Weights of a small transformer language model: learned positions.
MLP neurons of a small language model. Each row is named by its layer, matrix (up: input weights; down: output weights) and neuron, and shows model dimensions 128-223. Each number is 50 + 10 x the weight over its row's rms, rounded and kept within 0 to 99.
After each neuron's rows, "fires after" lists the tokens most often just before its 100 highest values on Wikipedia text that the model never trained on.

L3.up678:57 53 54 45 55 62 44 62 57 49 48 28 64 22 51 44 38 69 34 44 50 56 45 61 62 37 32 35 33 55 65 36 39 45 56 43 47 63 61 47 45 60 46 71 71 55 50 85 42 43 60 54 37 64 47 60 49 52 43 51 65 31 66 51 36 61 59 48 47 47 57 52 50 49 44 48 45 57 55 54 50 36 67 22 46 67 49 58 59 51 46 60 65 54 56 38
L3.down678:45 36 41 53 62 59 50 58 65 40 48 71 54 48 54 64 51 52 68 60 39 53 58 58 53 55 50 50 53 53 52 46 58 56 52 46 41 50 53 56 52 36 44 39 33 58 37 48 57 66 63 47 66 28 53 53 36 51 47 38 51 66 46 54 56 63 51 51 57 53 50 48 85 44 51 49 45 60 47 68 26 39 56 35 61 53 38 36 53 30 32 52 56 50 36 47
fires after: " B", " de", " P", " ", "c", " b"

L4.up896:58 27 45 39 51 63 52 46 65 58 47 34 43 64 51 62 46 69 49 59 39 55 33 30 52 58 59 52 51 56 32 55 40 40 58 45 62 41 44 52 44 52 47 50 42 53 34 51 41 53 39 55 58 43 48 51 59 63 76 49 54 54 29 37 51 59 45 49 64 45 45 33 63 58 38 69 60 46 34 35 47 41 43 62 48 66 39 41 64 56 59 61 69 61 65 56
L4.down896:54 70 67 58 58 49 46 39 48 45 54 51 58 55 38 53 27 34 50 43 40 52 34 50 41 62 55 46 53 61 69 48 54 43 54 51 47 63 50 55 53 50 65 30 51 39 43 73 39 42 54 62 52 48 48 55 56 36 55 57 52 59 52 45 58 48 61 53 56 53 60 53 34 25 52 46 65 43 49 44 54 50 47 25 58 62 57 68 60 51 39 57 36 34 41 60
fires after: "s", "es", " dis", "is", " women"

L2.up284:31 46 60 66 34 42 56 45 40 51 58 44 67 37 53 45 53 42 46 53 49 48 34 56 53 59 66 51 47 33 42 65 41 72 53 43 36 44 47 55 51 55 29 56 33 61 58 71 46 63 64 48 51 52 55 47 34 53 64 51 39 56 50 61 48 74 41 40 49 53 36 64 44 53 52 50 49 47 44 56 58 51 45 31 50 48 44 52 62 58 38 45 56 40 56 54
L2.down284:63 58 53 54 74 51 45 58 37 58 58 37 61 37 66 47 41 49 40 32 31 69 46 47 51 48 67 60 51 59 50 63 47 59 49 44 24 44 41 51 54 55 46 81 36 55 44 53 48 58 53 40 47 39 58 57 48 48 58 40 47 54 60 52 62 32 48 49 54 50 42 43 51 64 34 46 53 28 45 52 45 38 55 58 25 54 34 54 51 58 57 42 38 47 45 53
fires after: "H", "wi", "W", "B", "bu", "ri"

L8.up986:61 45 51 43 46 49 50 56 42 33 53 61 50 65 50 70 51 54 62 57 47 57 46 52 47 47 61 53 38 45 43 53 45 45 52 39 57 39 47 58 73 42 50 62 42 58 31 38 43 41 26 52 33 56 26 59 62 59 42 54 54 46 36 53 46 53 57 49 48 68 51 65 52 58 56 74 60 57 55 46 38 59 43 55 34 39 36 48 62 62 42 56 51 43 39 44
L8.down986:60 62 43 50 51 47 53 40 59 55 54 58 55 57 52 49 29 44 42 48 52 51 35 38 51 38 43 52 51 58 42 55 54 47 56 44 49 41 55 46 43 46 50 48 56 51 42 56 49 55 61 45 72 39 49 40 50 38 53 48 42 42 43 57 45 43 44 46 58 51 52 52 30 56 43 74 55 63 42 63 50 54 65 25 70 36 55 51 42 53 35 44 66 36 49 48
fires after: "s", " Re", ",", "ll", " st", "es"

L9.up450:52 49 54 61 63 62 55 52 38 49 57 68 45 38 48 33 57 47 36 56 57 55 57 35 40 54 44 47 62 57 49 48 37 36 51 56 39 54 30 34 48 40 48 50 69 34 43 45 38 56 46 54 62 48 71 53 66 53 54 47 59 54 30 55 45 41 63 57 62 62 50 40 59 55 47 28 46 49 45 62 43 67 68 53 42 51 48 64 48 69 41 56 57 39 29 46
L9.down450:51 41 39 52 49 47 44 52 61 49 43 39 55 52 36 63 55 35 59 48 56 35 41 49 36 59 44 60 46 55 41 47 43 49 41 52 33 55 49 42 56 40 45 49 48 47 64 48 43 50 42 32 55 49 41 51 21 53 42 62 64 47 37 54 57 47 60 50 58 29 51 41 42 53 62 80 60 62 39 57 61 58 44 53 42 70 62 56 65 60 49 34 58 32 62 53
fires after: " Mo", " to", " f", "th", "ate"

L9.up722:32 33 56 50 50 56 45 35 63 61 63 52 53 49 30 49 54 42 57 70 45 45 26 46 46 70 52 67 57 34 52 55 53 46 37 51 48 30 47 53 53 25 39 48 64 46 62 59 32 37 57 61 48 41 41 54 52 48 46 51 46 61 39 61 32 40 45 49 36 46 58 51 53 57 68 66 46 44 44 52 40 40 44 52 50 51 57 60 48 62 40 65 63 51 64 41
L9.down722:38 43 71 50 71 66 48 46 53 45 64 67 47 44 39 46 29 62 48 71 57 67 52 57 45 72 56 40 51 39 55 43 39 67 46 39 64 47 67 44 48 63 39 54 52 47 48 42 51 42 46 50 52 48 52 61 58 45 59 61 61 53 61 49 55 45 41 47 69 63 41 42 60 45 67 78 57 48 58 33 53 49 44 49 54 46 42 40 69 41 67 41 42 43 51 44
fires after: " h", "re", " re", " Ho", " se", " H"

L9.up793:35 40 40 48 52 39 61 36 37 52 24 56 54 28 38 46 54 48 55 60 36 70 38 48 33 33 43 59 54 40 76 55 53 53 28 57 49 67 53 62 72 46 68 24 46 50 48 43 46 49 49 57 51 45 49 60 47 60 48 50 60 53 53 56 42 45 61 50 53 46 44 59 50 67 47 57 37 45 60 64 41 60 39 75 49 68 56 42 48 53 45 41 50 35 46 51
L9.down793:38 44 45 42 55 31 79 51 51 57 44 43 48 38 54 45 39 54 55 60 45 41 50 39 49 51 43 36 59 31 42 38 39 37 75 82 46 47 52 62 55 54 53 47 45 41 36 60 42 45 60 41 35 59 54 50 47 65 46 54 58 48 54 42 42 32 48 35 34 70 47 30 51 56 58 27 57 61 43 83 47 73 49 55 38 68 35 35 56 60 52 47 49 57 59 54
fires after: " b", " B", "B", " h", "H"

L5.up762:47 64 55 35 61 42 40 37 68 47 69 37 53 33 46 42 35 47 51 32 53 36 57 71 63 43 57 55 64 52 32 76 66 46 60 42 55 55 48 55 72 53 45 41 42 47 52 40 55 32 55 64 31 58 38 42 51 61 57 30 53 65 46 48 42 49 53 55 53 43 41 46 49 53 51 63 63 55 49 44 65 30 66 47 46 59 39 50 53 52 50 46 47 54 54 50
L5.down762:39 54 45 52 60 54 29 61 52 43 48 40 43 56 47 59 37 57 44 56 44 50 51 56 58 49 51 46 38 52 39 45 51 47 32 39 55 42 39 27 18 59 48 33 43 47 57 43 36 55 52 44 52 46 34 74 63 54 48 30 58 57 49 53 54 38 54 55 64 52 54 68 51 61 50 22 50 70 52 46 50 65 51 53 49 47 48 44 61 57 39 27 51 62 47 52
fires after: " ", " V", "ad", " sp", " Sp", "pi"

L4.up968:64 57 42 37 69 35 51 56 65 54 59 49 55 48 66 35 41 70 64 44 61 54 35 44 50 44 44 54 43 59 60 42 31 47 53 63 53 36 52 49 43 50 41 64 61 41 44 52 43 42 55 59 42 59 65 62 55 53 45 51 52 40 43 47 46 44 27 39 35 54 41 56 51 64 47 55 46 57 35 62 65 45 64 36 40 77 39 49 54 44 36 35 34 65 45 38
L4.down968:63 55 53 39 46 56 49 50 40 49 48 60 59 58 31 37 50 37 42 44 54 52 55 62 42 56 50 51 50 77 24 29 47 53 47 59 40 50 62 48 70 52 48 44 43 50 65 48 44 66 41 31 62 36 43 50 46 39 32 54 41 31 51 50 57 55 42 49 52 36 58 58 72 58 41 48 51 59 52 63 46 47 48 40 58 70 46 47 75 44 51 42 57 17 44 66
fires after: "p", " Al", " de", "c", "mp", " re"

L5.up549:40 33 50 42 68 55 58 51 59 55 53 49 51 68 56 66 53 30 39 33 48 50 39 52 45 38 50 65 40 44 34 68 42 58 57 43 36 63 40 53 34 58 52 75 55 31 54 63 47 53 38 61 67 51 42 48 63 62 54 37 34 48 29 48 53 72 61 46 47 64 35 46 38 65 43 51 53 56 41 45 64 48 42 54 51 60 42 43 46 62 58 71 44 34 70 57
L5.down549:42 48 49 39 55 58 46 61 60 77 45 37 39 73 39 69 53 38 43 37 48 51 53 42 59 48 55 51 59 40 70 43 41 51 40 48 49 51 52 39 74 41 60 51 45 39 62 52 45 60 53 42 45 45 54 44 60 44 38 47 45 36 73 52 49 44 39 33 54 60 61 42 40 49 56 54 68 59 50 47 72 43 49 44 70 54 46 48 41 64 52 52 46 61 52 55
fires after: "s", "is", " S", "es", " F", " V"

L5.up548:48 50 41 63 55 48 38 32 45 54 64 35 50 42 49 49 42 58 36 39 37 60 36 47 38 43 40 74 53 64 60 64 63 78 60 59 32 55 46 51 49 52 40 36 68 47 43 45 41 68 43 73 49 52 57 30 55 48 45 50 48 52 38 49 59 60 59 58 56 43 67 50 70 64 43 38 49 63 52 51 40 51 56 51 34 46 55 57 57 54 23 65 46 43 68 34
L5.down548:56 56 54 56 49 35 51 65 65 38 45 61 33 45 54 46 57 53 74 34 43 52 70 47 60 52 53 46 44 38 54 48 51 55 38 31 67 50 49 76 51 37 36 40 36 41 54 66 42 45 54 46 66 36 41 42 42 38 40 61 53 38 45 61 28 45 63 46 60 41 60 51 55 40 62 49 41 57 41 43 48 40 32 44 53 52 58 49 48 60 40 54 63 43 63 59
fires after: " g", " to", "c", "th", "re", "o"

L2.up230:52 47 37 54 44 54 58 42 34 51 59 47 46 38 41 32 68 36 55 52 53 81 43 45 43 57 68 45 55 63 58 62 45 59 49 47 38 62 46 72 67 49 50 65 40 44 41 62 61 59 37 57 48 55 60 49 58 72 42 43 21 44 64 44 39 36 41 33 45 44 51 56 45 65 55 49 56 45 46 66 51 55 58 55 66 71 45 60 66 46 58 35 44 47 41 22
L2.down230:28 46 60 46 42 51 54 34 48 45 44 39 51 53 60 39 39 46 43 51 46 54 57 62 48 51 63 40 70 58 22 63 55 34 72 50 38 31 51 46 52 42 65 56 48 41 42 42 62 65 38 50 57 53 72 53 64 50 40 44 49 48 38 40 68 49 21 37 68 68 48 54 46 49 75 45 53 65 48 50 73 38 50 46 61 59 63 50 61 48 50 46 44 56 68 55
fires after: " h", " co", " b", "H", " mo"

L3.up665:51 55 46 63 36 37 51 50 43 59 59 29 31 37 42 45 83 54 52 63 53 60 27 58 40 57 56 66 46 45 52 48 48 45 61 45 34 62 30 51 44 25 52 33 59 60 62 57 49 58 59 44 45 46 52 53 51 55 65 27 44 57 41 45 55 48 40 48 73 48 52 51 57 53 52 55 53 52 43 61 36 37 51 49 56 48 38 60 70 48 36 38 33 61 49 62
L3.down665:41 46 62 51 44 49 57 65 51 31 46 51 41 51 53 49 34 51 44 53 41 45 48 50 57 64 48 48 42 30 44 43 36 54 47 53 58 36 45 50 60 48 55 49 54 51 29 47 46 52 53 46 36 49 52 69 51 61 66 38 36 56 57 56 59 65 32 28 62 59 56 40 49 39 67 53 53 51 55 71 58 49 56 48 33 60 56 47 67 57 44 32 45 64 55 46
fires after: " b", " h", " W", " st", " St", " se"

L9.up312:47 43 33 42 31 54 60 71 57 57 39 56 49 57 46 61 47 85 46 37 55 49 50 67 44 42 48 53 57 56 67 57 52 54 44 32 50 56 56 29 53 59 50 53 44 58 56 54 63 44 52 55 36 54 60 49 51 47 42 32 50 53 64 27 34 42 47 42 37 53 25 70 60 53 29 41 66 41 39 61 48 24 45 52 43 55 33 46 59 47 55 45 48 53 64 44
L9.down312:38 54 61 33 56 43 53 52 50 41 49 58 51 39 49 50 50 32 54 64 32 61 81 59 44 40 67 42 47 56 30 58 38 44 46 56 30 54 40 66 41 40 33 38 56 44 48 47 65 58 68 55 60 66 31 43 48 45 42 41 49 53 20 63 52 47 43 61 38 48 54 50 65 59 43 61 36 41 45 50 65 48 36 68 44 49 43 42 40 49 41 58 41 54 46 63
fires after: " ", " b", "-", "B", "."

L3.up907:31 55 31 53 40 50 60 47 43 52 52 47 57 31 65 48 33 68 33 53 36 41 76 53 49 48 51 54 45 50 57 46 50 46 37 41 52 43 45 58 61 54 33 34 50 47 58 49 64 60 60 66 48 56 55 55 46 43 55 52 61 71 50 58 57 49 52 38 69 51 42 37 31 47 62 56 58 58 54 25 45 43 28 41 57 50 37 57 54 54 46 30 57 60 71 58
L3.down907:51 58 45 48 48 43 46 69 50 50 66 36 39 57 57 34 68 44 55 36 50 39 54 59 42 50 49 35 42 54 42 39 56 64 45 60 49 62 31 71 32 66 44 72 46 57 31 63 55 57 66 44 37 64 53 58 44 40 51 47 53 55 64 60 65 25 59 39 54 45 44 42 50 36 47 45 55 64 54 52 61 46 34 44 46 50 39 68 26 45 35 41 55 36 63 42
fires after: "ri", " gr", "wi", "u", "bu"